Part of a small language model's weights: LayerNorm before each block, 4445 steps.
MLP neurons of a small language model. Each row is named by its layer, matrix (gate and up: input weights; down: output weights) and neuron, and shows model dimensions 16-111. Each number is 128 + 32 x the weight over its row's rms, rounded and kept within 0 to 255. Numbers have three digits each. A neuron's up and down rows have the sign that makes its largest values positive.
After each neuron's rows, "fires in" lists the words (lower case) most often at its 100 highest values on Wikipedia text that the model never trained on. A number after a token or word is its count.

L5.gate487:096120161150080093125071110100176128123125117143134113148141086109199144159138109117145140136128172136121102119114166112061120164127089103137135160115117123103114085196105176171168226138162126166169152087166163129186155172105156147166160122136099183166115122084129151082093097150169104070
L5.up487:087134115172099118128121161121170089157101083101120106184121137213132194075099129092134148139078173151118122093097162134121127094117108126172083121171147107153128195149133132129124109095074194128153094147170146110157160122099081088165179159148178169101113131130111136130057098146084145075
L5.down487:113151120113192121165073094139168070135103116178138113145097136119190134102136168082114155112145124139136080097150108125159121174161120166145117153116136110116109156098121147103153101140140169155118172093133105061172081127109100126072163141130132106136102154145078114133085153122103145133
fires in: "the" 27, "it" 13, "you" 10, "they" 8, "he" 6, "a" 5

L8.gate1019:192182095078075117105100165126167136103142107123101122125112111130128108166179157100202090124106201143107081208125073152120044178139114082158097132127153177123163119137190104147153150120160091133098122113136169165135189145158142067072105084162070155135099141103151136055098169132089139143
L8.up1019:137074073148185091145122104101165127115137102123098140162137123116140044163084073118107138112102141132115093153142145101130123146092135204087135165144183113118112073146123197113164146086091116125131132134143172166105177115138152167117151110123122119156129106095102135173064133168113137112
L8.down1019:119121106156063067102186141107160117118214159182103120129155072152183098089089096148110135175113114120128171108145107087104115125176126061114142155079084082140139146186169137083083089128147153125138141104074130145083139168086129127111154175165116135173117085131135084151138089138158126134
fires in: "very" 22, "a" 16, "most" 13, "as" 9, "so" 5, "the" 5

L8.gate72:116105104124138172118178119098168089185149123184188117079150061129164066150099127117123089090150056151129077075125081168195080102092138117120122159137166096123101159173107168112154114128145102155083174103146107161122166135111134160112170118087103134144096057128102144056108122145129153152
L8.up72:083110151120145114126126120111126132114138056115111126191110117145110102113119117068144070037148110106133106119166110160117121101068128062086099131132113135126116172169081148162079153116155120073161104133157123136115119121148142133164122101057168091139107129124117139117133081153137157162
L8.down72:146094174138116192183135117157105144147137081141118120132105185140124128089149102078147117131113226113203087092128098094145071146128106118100116097102197117084158123159096114114126096154123132054077148155127169135141141137119126148106144164205062144104175118107109132136152121150097156141
fires in: "to" 71

L8.gate755:194127166137104079089154126150149112142132141174148077163106099155162170157090125090093123106160170115154138136113097153156079123122097106139093083112119063117108138194153109157151141163172108144148066135127161126120161204066088083084103116097134150138091121095131180065130135155140112143
L8.up755:154155095148131101158140126197156111134163106129053063111129110100064104185059123160112116133201175136151150112092080188078084077087190204138119156141109112152190147074107157142098149108142134126116140156139179157097159121105145061146093064113101078119144133117100123094115135100067160164
L8.down755:141110145119114116138156164107134128114074101137103107122158135129055120111145146206129193156095083144066094162161119146167097126104134151116087151094117126128104131140061160189081108173150137138142157164134107230131156150134149082164145093179122091104156158138136137111106135115081164108
fires in: "is" 22, "was" 9, "it" 9, "directed" 7, "film" 6, "band" 6

L8.gate299:176158110117175126120144152115173106232153122184155123137122104163138145126149126042097156106116119130116110147072109192123114122130136104111124152165175120185127126152211127127148131098160128152196181156197111125110180149115121084085141090105112155120117104149103112138181142126080116118
L8.up299:109109105156191108150143110175216145141139136142099110151129129143158112083142106061151091120122148133096139111115180127101109100041129139092079143089130162111130114153126140084037119106104167109135154116118143105074209189110197137093114158129150201132147133139108107143151157139119151172
L8.down299:118134109180129190128169097133163132100154140087070130129118136157214082058101092085167141106084101208141098170183098132079136087142109137105126118122100022107102134192112118079123171078145128090074134205157145160126139179145098157137107111122103143104112104131105135166149128095131149217
fires in: "to" 26, "and" 9, "may" 7, "can" 7, "would" 6, "not" 4

L5.gate315:079120169127107161183118098130200130159110123131150193106101115123136120105066143105056104134174110092153110148127092129159119118132102071111121123087102093094118153091156123102180164196184090123138131080131098131127179127143110148173129148166120163134138104076080152088140151147104184177
L5.up315:137077097117138134126113123154176080098121115121124131151108172133099091137120161085196139115105114118066161151175147143090167070073143140190121139135165081117086168123151062143144171142120082132096137120096134166172116173080154164141104157102128156093121166131126083119081124093092124146
L5.down315:212134115093098111181115139130125156147133118146168099055123129113159143108117137141135142125182197119119161132196163110145168207127146113110140111063158116138062062071191123174126119164084115095101116171166137145090136040112108169103155152137110119061105125058078153135150091135163145126
fires in: "to" 38, "help" 5, "of" 5, "asked" 4, "asking" 4, "allow" 4

L8.gate325:217107099157137141147076184100117146117133146156164090120136181137159147111163168059103095086112116087148156130057131156100101152106167096129127124106137120119107089135106130150174122063115158139155232168147137148129177166144099178137153140104136154139105116134106158076150098064149124120
L8.up325:105074110119140159131095140142093083156181098189090080119162181137088120111140053108146116054098139043099131118096084140117095077080182153112076180098153175126123121149146135146125196166131147095136120125120079089106130115149142107120091179100104137167087171102159114117146164124158124188
L8.down325:144144155112119152158109112111117160124161149103046164146082134122114090163149111154144126133122157135126091092166127133108129073121077097170110144135151172149114059088114183162121143126123186105126096147129132150161156110167119126163123176109093104134187094080160075086158114156129130166
fires in: "to" 16, "has" 14, "she" 9, "and" 9, "of" 5, "also" 4

L5.gate545:125103128163081136092154152176131114106182068136143153124159106133179151157077115164129125109157138203147150173133100169155134089173125110153145170100096084124123100196159122136153128174088132105195140056084159158110106138100160166107138101127145072104132096166087154180118116158139163095
L5.up545:173124159122084117091186134115109140160085123141150107092090122060100189144160171105139147129128108159150119106154075183122146122128112104166143133113121133087106147151126197086171076145065111097160185103170148115157141153122164136192086128131119067152120120139180098140138105138140104142
L5.down545:138127125171173163140117150086128137117135098168168070132087137120071149126166105191091097136104157135070132122132102144126108157066161130099069093169122161100135134154116211101103146060096103119101124152130166160095163137166141075130089140079118112103121144148168109134074178145127140103
fires in: "called" 18, "as" 15, "of" 13, "considered" 8, "named" 4

L2.gate378:120123120178179146089149132163153113123114118140113115101125184110139123110080113090089107124133149131167147082198165067051120124162110104143141140114069083063114140085130140107098055166136157117084151144076141102086147107088092111118154105129092102087184077123133172127135140154152113091
L2.up378:132124132119155090118149085138161133108116103141148123139093061093101129170112128119115121126146091163115130168187082136119136104129074144155104126135201154104073109132125168168179166147073123176147175157138140122131106070138080116132177072086112103139161052154071196140157153146128143115
L2.down378:148122125157145162151112175179141136078113131133162088116160145123107052066094128126153131156130138151151129129133147103092173106150106125140071146116110089118091134118133122110092102143134152136096134109074105145144133099100063167085137129143052112132229114119100092112152160094171125162
fires in: "ottawa" 17, "boston" 12, "montreal" 12, "philadelphia" 7, "toronto" 6, "chicago" 5

L2.gate860:150142130165193119116084110125138082095113119140132085107153107111125132158112171177172118109068124175044131137153143091153134051118135150228129163066131120192123091099133114145196158106160147156151168138104134143098146174093135130129102120086183143110152142190136217085065122140182130158
L2.up860:091082105134094167126142181158142133110107099186170143150104173147168091164064119154152176063108109155158109087181143115100147121136101152169076068146164111122125082135103150158202115172117053131060131152121115137123141151099129096134078158117148130115127119115100128150109084154154148150
L2.down860:095158102236131123146117167150154112087114139119100107124149184162129119155093170160157089149101125052133159134122154108126135090137100144172126137069110115185151070148098115125172125099110105142133099106107074094162151107069142174141050128106129125160065121140138206171092138161176143126
fires in: "had" 44, "have" 42, "has" 13

L8.gate172:163150132118131127125163122140099119117142155140129161119126090064152130156146143122108084135117148147137084146081075202104114138137052162171161127122147108139151146122143144193117138118158077149181131082159182195129144093122021102142109129110141188060129140084082147081127120162103141048
L8.up172:089150050088145140126127134081134141114116163233092128079088116105149168123149114083095114082110171149094182070090139131159173145154091143173098075117125140140086143139151192087120151141115115163148114094188124085115107098107160125088112153144168135139079118122209145142130075112127098123
L8.down172:108138212138127138134103116072069115135138142104120127140076152097051140101116137101139087136127180143138100127082145118142164080124113127112100142108159101131090074078145151112144134160146184113121106110104161116120139118159094159075123121142102064097123158181090133102120091152089172129
fires in: "as" 55, "pierre" 4

L5.gate751:177091106132080109072124130148121072116106104120152153167118123152141096130122147112133137100126114129095117107103085160130074116125116090186113164096154119117055100168133121138061139142137149166106092123153117168105097134155179119168130091105121144128133135182128134134132187170158107132
L5.up751:136062113140136113151155111100137129135070107149198147200053135146096124126105161121060169137132103157171094151162106137132168093068111121137117109137148150129077118168074180089133135139178077099064090131133103094191089189129133129205117134095133142101134121075164161144132206143086113170
L5.down751:085144131107132128116140127093137106117130145133132157112131153142121118119132178150144118156152171068076091124176193156110151170116111066138127104134129110100125154136136190124109143157160239094190102143157076147080129140130119143132111124136112122111206073134137096164146163132171143128
fires in: "with" 33, "of" 21, "for" 6, "without" 6, "get" 4

L6.gate1020:152089167113120097078147166117131102130116090171145138176155088215168115219143110169121156099106068208132100129094125112115092124123159126137133083133142098115130062094106118126155170094092164129159134169049138171125071100164170134151143112098130151092101120121135148106117142147102175201
L6.up1020:161159140154158058106144100162116117098150146124153085096170176124078083095141124185135127133133118121171118120089124128135149149078172136125172119112161132098111125118151089105108129107107195131143110126117101134137140182151138096119118149085147115159129099173097140112140132141139163098
L6.down1020:112132153163121167161129185125148094085117092143132120157135079112094095126134095111144125114128141112107088179114132172150151168151111094130137136153147137087130073145129154150144089118162188141120165109175164150133180134205108076113124170132110136129115036141134167223128124129171097116
fires in: "of" 50, "or" 4

L8.gate304:133154132134079076095116129125068170162170086150109088123120125143122140093094115140075104113117135160131114157063111101100085163148150102100105091119162082175121121181113089144113071107126088128038142168167176132176147158172125101132159109110117111103074111157137147105143105100147065190
L8.up304:115117096143164162166123125153128155121150122147130146098165128113103155096130068136038111137116142078163124129102142154089168083088106209100116107122082074094149191167143154115127129133166090086117139142095117172095186126115106052132167206098089069137139113142153100115150094224141133091
L8.down304:059117121127129132099073149158088076125101085118150153113151168065135110120174172141160145147082145124091109182170123113122088093139156126181137165099134171122141138135162096094087199109153159162159148077149126124135114105180185110141125127141146147072089158159140140182126131125125090145
fires in: "is" 26, "was" 9, "band" 8, "are" 5, "film" 4, "of" 4

L6.gate301:160087132137113067081126140115087092122146124141116121159190145090157082106095157089113168118128166142124102124148189123108103075163158114183071117151177139104174146149155104115100103101068128129098197134201129117115150090138113102151145124150171168121124085097112062102129076093124111125
L6.up301:085101098116083139097101084152147145130161103118183154128130127134148126113106113154153122156119044132134126163082122127140111106117086101091099066140047100116175064095101117050170149126137114123144100151141126100102124110138114126113106181152120155095126151139178095164065139188116173084
L6.down301:094136158148146087121079170112159180129138122176149139078097126038118161112078134127152101130044171121112088095153138143138096129170104077147171081140164154112102128145135143078124167105185120137049130133096108145081130159144134098074118177176127131102129166127138068160137040114071103133
fires in: "as" 26, "is" 12, "it" 11, "a" 7, "in" 4

L6.gate494:177162117178124098128133115150181166161144099108103171160155153074122136076165155112117158122112201162157185096125080139162141107163109099172070105179146144193130103133092148139160118069086097114127087089150161111190118080139125110104134100134084118125170081137099138089102119102134124093
L6.up494:200065109123153134104077061145102161107158139101161126110117153060162167150158151112137034139122164140090161174128126113151121076089118126128122157161178103111110104150123119048129140150160055140163145175170144150090116114136119088072102106087155119158144121122115144113093107132129157144
L6.down494:107091147120129139137095141101121142070103137103074138118120221073178095154146097105112157174144115207110154096173098088098095102134083121117105131085109172133117128133148155118137126129103135146138122116072151170156132147182153091144154112133187156154144113099108036093140173091121127149
fires in: "a" 57

L8.gate940:158115099165078136108195165114106056120144100158154116162128102101151147163195081154074179104141189119117142154112179106127178091143096105201114152090147126137132153090132143091117160134101087125116120134157070129116115097149087088164095093103060122107134135118105094074158090132165110139
L8.up940:177124148146164133136143181157083081131158146166164105093127155141116196121120123151098097079139103076102131171075127147122156073111125131138121164135130063141166106123132104164156114128074115097122201111105099136054090102171075113134098148107121064098108165085091099146151098106116080147
L8.down940:146130130188155125144128136128145104086135174141152100094132125187073146091096035173173093148150139128052088087104161141144180056127161192144110107106117141125158118119119157191123121124105100124141103154165099124117132173109086126135139131071166164153159134138076181183141094160094100116
fires in: "has" 25, "also" 18, "had" 17, "have" 7, "she" 5

L2.gate961:153102137110136115114147096170134169087140105173146129090079115151128075106122112119169164107133121125111109144130116082197105139140145094127199127128125078065085114100123170178120124147131128145036146110157189111191123147119162209136161138118064149149091097153047104136159162166175139171
L2.up961:149142121152159174148156108121136141072123185118089146109149115151111121066097115131155055147161152106116084105118153158121117159085123143150191117144098087138089171077171083076103139143150089113098093091146122140142130127150065152157089157128154116103112069069180130049237201128124138117
L2.down961:145212079126185164145111111092209186098191180102112114100159173140176139105070069108119106101106143119148134143120158159117121123130107131133129174147175143116154116077160135089163105119101157090109174115123137128114145160113086102159110132152147117116028078096128125131147177170108126112
fires in: "would" 49, "could" 17, "did" 11, "will" 10, "to" 6

L2.gate75:153113151149072094128089140143117134094116174174049118107088136122125075151161122086141178046175150113132103111127143134100100122112165094108150116144120089132128100177161151155112147117127127140124183120177122062115130134090161104145144082134084145163174125128049168124080113136114068084
L2.up75:151135107089116142074146167148128129089156118162055130181131160132147155152152087141097134040156104107120104138133188151144119105168191112122144163175129123108122161114193117180057155095113149093182167127149155084098087149125135123172159134165118122185118141147138169088125107080124080126
L2.down75:113143150154102137130097140107135157110100115168101113133129119145126115140161115126174139126193124106139124120140132124112119147155117140134149181141070132124137141092130108106129149117111168108121114142141124115113124131101136145137127147162118164152255099128152158133098117098135105131
fires in: "the" 90

L8.gate40:155110134166126101160148106157160174156147104170149150098151159080167072175128146120078097106142153161097133125134128166173091176104107095188169106091196142191169145124201156157147155136120135128116167111168118109093157138158104140123153129135116091148070131074144118124135156092141084105
L8.up40:118133107082089131155172129095129167105079126150085132157149103136098144156128147062090091111153161159072168118107121087130188077117089149098103117170095039114114175149144125084135174111136090102128180109108098158128112121077094101184097189139114113077179126107105094119114148081148088194
L8.down40:111116124097095119177164092144125127112114165182070091211117108139121126132117106120094115154192147133173078126222107152114175187115159121098131136124097172113104146094114111147097157104109174085135110060136123151155133126080102144100180137150131109134179137136113107112094126144122103138
fires in: "while" 14, "when" 14, "after" 13, "at" 9, "despite" 5, "for" 5

L6.gate235:121126112102145113072129087172138156110137112117143160107102054075155147126079119137088108168072147182087100127095072186154102085097142107119111119112178164144135199154174130136120119142088146101092096134145131142140130126170115049189160128058105139115117085130127088073154145078075170147
L6.up235:131079141151092217075109146148125151163139127107101208103111143097134128128122154120153155104124141106090135107164098109079086094148093090195079125121166166132178126107127145120110135191162084100054119150155172112134164150117158114108187137200116104117094149136114071144179099125102150133
L6.down235:178159102096102134149116130166074177138102081097053173127121154093140093153170084110165136117094077151073109098103142147113091054118129139165127169114102092141172141172081164154143120165137137054144131151190076153152104137132117138095133114195138142146165117067084124175157134105118069130
fires in: "to" 56

L8.gate746:141153147162156126141107122116163187119177136144188068167094140147193075163166128158120155088170127130102067119062073137114092141145122110121100141112145112050134104156143167121152128121203108151119159133152119182124125137215155116127111148193047065136110083087125162153122136119148091167
L8.up746:178131125093128124194113234152155128138126080136112091129137160057106115157136064109087083066109201095094078087143152110054133145091142108080133141101111086142101143154136104104158172091100108080124129096099143148103130147143143147161095139075092138177136124133150121070106149127109084179
L8.down746:198135166132124086056123139090102120125138146071138135129090088086116120038119134117153141201123138131156178118157152079167078070172110194142076109099143169164140158110132096114165174110151148125128102141153128147187168112113111138096110087107119130119201133074124106042123123121149154115
fires in: "the" 19, "of" 13, "9" 6, "13" 6, "6" 4, "23" 4

L2.gate822:109110146116135097094111095141184078146200122130067129098130149136073145141139135182139151161144144105109133123083089177109097117129117081167129143144179132081084110155128083168123173144185161165130116114173237146071130185050155168149163090136049144166112078100054155151121123163078157100
L2.up822:123119137115114154134113175128150091128151142167152119109066147186141110099138058114142119160107130119133121203159146124092136140130123132128124184136125105131128152209182128135135101151133141141120125125082105111154144149159197142170148087161161086129064149140120121136173086094099117178
L2.down822:127134050137120192156119206138104123129122121101097170092121174104144137119133108139127175120148102056066140155145146144151151108122078134103169126083126134097150151146133097120144100117081141081156122165105164095119163126162187142106119157116121193117085157085150151169102152144106132161
fires in: "not" 28, "would" 11, "will" 10, "t" 5, "must" 5, "to" 5

L5.gate954:140150045121096132111080126134163118149203120104152166124155109134064106197152126140075082154116170179089119134118125128149133176180108129122138153086152155080180096129142124189147118136118126109135139122135118142133120113148081086120094161168081153074112075160108165059163160170133147202
L5.up954:140100185126116145192186173108067180144090134121065174136086153137224135170126146139147125131117133129133079143194179132145155119125121164078106088148110092090120139116077109100141126153102178120125116086104146111099014088103113118139115102114069086133122160147129091177091060157092088161
L5.down954:121115127134149174114171103125158103075111168124115126114181140121149121082150114140088139087103157180172137138112113031083157140092129175145084146145094085168126087159133090122042150145124141089063106108146150121095175142120155161152138151114154107087015165087148143097148152163101133131
fires in: "when" 38, "after" 24, "while" 4

L6.gate350:138143090191091078096127123160089052162137092134098136138158086115083184106164133115083155120092184148092138083108140102100107110107125116166145170128158115166101172097124146174112184079107080115176093072148158126147162118116115101119135152113170129118073173098086088099106124114113138132
L6.up350:146154121214098151095161088127114127107118146089172129115076088168114142187117174089120087099113099134134182165151070150154106140121154084097193137107137199142105084140143117151128126095064103167162145114136158103130113106194117113086114129095161186118078082186167160161129134099104115162
L6.down350:135189152121095149125100098148101104204119124141082161193134121111161123071138091115122102109161134173101162128104123172151096111093100084145112146126146146137060134091160149131133201116112164135167092189101153152152169134098161100097059124139086067137124144102075119127125068138199134120
fires in: "people" 18, "of" 14, "all" 11, "children" 7, "those" 5

L2.gate106:111110144162132113148154174119078138163147134102113170130116121102133123141159135169095081096145181092128105145150166177164129111128182095096116116121144135142129194120159139162083169147195084136141119132133075165157134154153113149146142104163132154136085133126106187164119160129063113127
L2.up106:156134143173131087102111125101116111125152141177068152111088166151094107111122151141106165117153176109208131139067177073157080134155165110133109142130126133155114125164132180157156159105103108130138127094147098129147127135161112175165078154116123106181121093158139140087119123128122137140
L2.down106:082130092165095139111114124052128118127205138131126174147153140125115135129113166148126158165152143101173142180093124076115164151151095078073091162120183123063151153078198170125153151081058178151112140164134054141144146136090146090176127103134144161126142095081151165129114117078125134114
fires in: "between" 48, "both" 30, "of" 10

L5.gate200:172158121097088173122143094199146162055140106218134162107080113126177125113178195065081130094107141138160087174158080159134060108190089104143126147096156189151132159191141150105122107067156112133109127147134100162145106109172121115174128104128132118162086130077125142157118191094102122130
L5.up200:188124187071122157127094118132163147093100162142110160134121103209104146165118158080058132131173083159142125080133120102135095148112065113073140127143116142108173069108074116149104135130122134119053122145110098150135096141092110162099147139143104165082131103139134101122131065173185159197
L5.down200:136167146133158112087080113122096090162133184093151112142145112147088119093099067089105110167101104128097161106074085113084115110148111090135151092167136179092155039151090061078067131104112171140123152125039163095147186067117138092095134114156094130119218175096178071119175116177109149114
fires in: "to" 33, "are" 19, "were" 6, "be" 5, "as" 4

L6.gate679:146169097133113139161146117180154132095105149143158144108115126128135160114140197125175154146113125133122115224143149117201130142141115109095148128073101177160151138143135141127099111110111058138088117121080117154129098093144086097154135037080128204122115132162109150116103097083049151141
L6.up679:102076103130117183126090117129114108156097134103151145115129097165147122088134125122122144125065068066109137085119114152157166123187070092140071123117123117124139159108139097100176106168143044134081164175047147092152122137115108127125135110178174161134057103133116121072150132124146083167
L6.down679:113145129091124096135119132105151147062080110126149150104151106111198160143180169106150145149104115084150138112136166136167132179135101103149189068119094102123099155119143176140125167197094121181064131142126146142095071173111154165097139146105147137154119121141166143094108170135144161139
fires in: "to" 19, "on" 17, "in" 16, "from" 10, "by" 5, "with" 4

L2.gate398:076145158142121097132143164125097116112062135102153145151076109127129104171150145106180171061143153150071085143131083150164087070089103111132070150113137150156152111108127168112133175103168132086092097160090134110118102137163171107202102131141165113092112082113168099114181087160079151205
L2.up398:183077109065139133120126153143138121143134113121175125141120148106151104180135104176152153154087141142095055096111104185129105061132185045100145125142184114144110127138115147172131186082194097097143136155114159126124158148105157088148111132130142136106115140136117177127107125079076106169
L2.down398:132131151131113171149202111189161125139067086105172165085144132143138146135127147077120111121116106129147101144101118131134150160112123101132111091102127160080146094112054102142119090159089144107103158179181158144190085116135140154157113111144104119141103123138141103161091125129177167111
fires in: "to" 47, "for" 11, "by" 8, "with" 8, "on" 4, "of" 4

L5.gate19:164153131096078043117121127091088111192185110161139159091169186107110079136140125128117180112127178146115103111146107151140074205143066078184167118099116140090093184156161163153122082128163049147135128151156128159108167152107093092105144084174120175075070146138108144116114148126077058080
L5.up19:143153128142105105158132176081088112136112129142131120110141132071118143177148076176128135140097186034089173096141136124158104122146157061132094115129151134110108124109047133143099203209113121137069174121078129188095161136160155157183144195138023126116171072137108126151082122125172152101
L5.down19:102167191139131122096132132097122182160113084147112120145140125164140131117126110060130082110118157104170153122157126155118093160125112076145071128144124129128142067065124118084097133168156156110117102116174109172120164093114172126058138124128114126097162144116068114130086175134089149135
fires in: "the" 42, "as" 37, "of" 6

L5.gate268:129140136114105106110177095114119121044194144136091130162140155102135157164097078114139111113123200135175141099108028133134104118174073143153133135140176135141149104150165099124130175100133111106093160134103134102117176178123104153122081133080053133164089126094105168120123068113122115165
L5.up268:149167106142129125098120141090145113147114156153110172168196139139099098132119127123079156151139141101141156173075124173098157123104115082091121173179142133077113160104118031139097159105135154139159145129150121127110126134129083130155129185137090151161104138159068083089123108136139132173
L5.down268:126171091135139181129075127067112148156134149159096120102143140069136163109118112101136062130118150141174125137155178170165098167093123142153124076145093146141150115096111110116094103159193174136177097152096113140125095130130137112119143141173112147172190120145185138085093159130143154074
fires in: "not" 35, "and" 7, "generally" 5, "both" 4, "still" 4

L2.gate287:101108093136209188150136153055112104190095092122178135146148191082163140152171113154140114061153151137098109114108118156146160069162144067180136166136112136165143148127121162115138172080098067109122095195107083143172134118093098078128084146101083141122150079086096206134095207117146154164
L2.up287:161148149169137074103165114145145164128159142134136129118075054129129158114118122113110125092122146054195170094133194083089113127168145135167082116153160192134132128098164066161161127125112086151120154145094115146163146136162106146154113104098126136127143142109164158149131079128165059133
L2.down287:125142138141163135141165124069159129091106103135138058131114095141157116093117121211108124142114110132106145180168193130132151145118109148209151157144163144138135095084144093148116085123114071111076095144121126141193082199086098144175131130148134141092004175165098196126063132106233093181
fires in: "has" 77, "have" 16, "of" 5

L2.gate644:132139134124098115057091085133129107128112072111123083115161140156121155072135168168114158132107110146106090086115117141131151106146112083153140099073150133143131135146101223135158156112175126135100112079158140112135122123148112139152133120196133142127079112128124164149055111122102169154
L2.up644:150144148120185054111083109086076132161136207170102104143122163173070113156167147097180102119134221131066060110142065103127102171125146159086150209146087129136117099131117174132107113136102084129109107081088127136164077050158113114122112092077138093121149057117170124128129120090146093164
L2.down644:101111135130164146117121111117070082134127145182144163091146118122146020108136130185146110103099181122048131119138090149145106086121090116076187141084097123131202099117173113123103116137153113087143164151110133131111105079120130156063129116096136142157037064176109124194127125147124126142
fires in: "life" 17, "father" 17, "death" 11, "mother" 10, "wife" 9, "parents" 7

L8.gate473:107116045117102110110169162170142074049141121162136147133104153159098101158204092120134133145127117093118146124115129154182100062126123117128116127097107122104146170206092107148115177076187127203064171122102122179098149149112118140139081150169131148095126158146118218112108165152146183103
L8.up473:107107120164123131108083077150124156147117168099100122141123134136093077099079107097132085154168143136129083112097164148157166125096124162122128117137119098091178144151103110115148128111109115137098152104153110133149189161137110134180151122150134109192130104105104120078058150113090200127
L8.down473:081203072174097188206149108060097165090093119152079075104178152114161149111095123153127081112105148107116119121102057122110150076098107138096079123098120106161186117130113185120143103106090186092116099111174172129143151053164132173153151158110121076147204131137161095093114133170131142146
fires in: "not" 39, "is" 9, "most" 6, "was" 6, "still" 4

L6.gate208:103105072153076107103120148137152122126170103164106097206130166176127158156114111107132129114138185104117088172021118146164091113097109118194088174148125154100178170166133191167118101141134144143139143121131089152134147118108178115173140082139124101174116159114124159109139090122135195139
L6.up208:122152111190162112110118081095105147151125095115090148103128129129145125124112074194124132125080123111078116132063101116160176107084107136113102148142113189160193112115133130133147189045105093119135140148106061156170114059135079157106166092149168170140106136105180170168174141140125142124
L6.down208:072063200149142170129143108088114166103082112151154124098116110101098146140148094180174150171103123179065133112121163153122117127157142169096182152103095112114127154153153121097145136174090158105124087083103152103122096183142124187139090137140162082128129071090142125092143173167127109130
fires in: "of" 38, "have" 18, "has" 10

L5.gate509:139119051117124120113089120149165108054146109140148193143130152219126095134169113143031069098109126153069142117128111149123115117160116143160098162107197073118122146140105168114140123146100106137113135102101164144064190162169161117161134130104056137139127138116103165127139155175159133145
L5.up509:183128138097104122113127159177149145132091118152091122169082149163163059087113122145118188102158146121103173148112161072119132132124086113124121145097126123145176098142098129162088161112168158110025107087114123207124171181131085153109045130159146162145092125109163133150131161076060125124
L5.down509:093140081094129150106120128135095138131149105144147122087116093120149130135146123136151129142118141129111182103109149137139108125108135105006111136120132074148122057128148125123101151104167142125113159068188084144128080112118093126168102129136168094131222157160192182137130165098101059134
fires in: "but" 20, "according" 13, "may" 11, "as" 7, "to" 5

L6.gate102:130115147143115150107146177149159089096113138118191119207125124087114116113145119098084078136117140097073103143114161151163121159068118163110060151109138053148102140140109127111116191165108145097228137075105112111087119176181065105139136151097147117171113135112168178095085142095123092104
L6.up102:139101125189140142123126096144154115107148116136149148160087067071150147172186088101093155079096148002103142173158116121167138110139107160172103137132110191083129150074163086131154125135121096114102092100112116128150123118138142151147118106207148151163120170102144114130140112090131119106
L6.down102:170174140110071122174155101185085125189204167147102115134180108098099097158100110161127149151093119117108163132172104116135122131174154093149161120088145074133160151074146108115166167132150120124115080159105106145182119161133145084083147085154132122160148153108198103105179091152128191113
fires in: "a" 65, "all" 12, "one" 6

L8.gate603:158081114152111168116204068107185082112192114091114084140155105136090134129144124066105147121173119131084117154127146133090082154158046165129100082114155145100151146161158154139164096090094160131093128094159107145155180157153122137131101141118118140142103070121092148105136056114198175135
L8.up603:134183130155066152178131170124117114097099081104135120139112104170099135125152095116091137145136112110138094144120148108115077121110124142109123166130115143134186112218114169162169162110087139105118091071065132130139079149119133121116122045123121071135165127086199139106031166144137139079
L8.down603:076112086160104161126143127090121087142117119166093144077166149143116141178162198191128096110186098110153127118126148136123114161103083141117131140136127132127111164152143173117094172114137136146145152116112050115112069149093173121167148123154164196150255122075136158156135171120174102090
fires in: "had" 19, "for" 16, "has" 11, "have" 9, "of" 8

L2.gate651:144111093172101091062196081123157065091150153090136080139120136109132148092169093135091155100187141208185093126141121109112040121138140124075117108112094132085174157119124113189157128138158127164090127089104093114112101114173109157167134134170127155150119158123163105150150118109123155207
L2.up651:102121094077135130129148102113125144142083136161155092170131117099143180168142079075158101197063132158118105118119140122135101168152149112092127132142139156193119134192104114125196140131133065148099175100191097133047117067144130169170130194178183090164131108145138084081111153056043091113
L2.down651:153170119147122126132118132087132153051116152129137137096171125122163140104147046126128114154108153138161088119117171127173105142087127136117102073162112112102136175089123161089165114127148123187099081174109108110116159095168136154185130166089089157184056146133127138093119170138151145132
fires in: "was" 48, "is" 27, "were" 23

L2.gate724:043143149172147075124092086166164104140133079072121157161155157079101125189142109121105142101109098156070149098109159112143154096125195083171077154172153185098162124110092122130185142089173159141143132101093108148107147075040155128124083160153044108167134128147089180163180136110139149126
L2.up724:149145149086119073102074114093193131142142130127100134050086116099102124170122084156127100202101145128128120134140160105104145170112135078160150129120137047087085146080146086109080134129206096065153149152085121177117126122135142129103100092117116126146129106101142112091144141155125142177
L2.down724:194156121031139119171106150164115136094130055100102156105164138123139115093118073103137097143099115127111105121160187080076122185135133114130130160145146133164159117081149095056122116072132131149152121150121101109129100123178147176142209092149094104176225092124116127170129110124109087160
fires in: "a" 31, "high" 20, "ajax" 5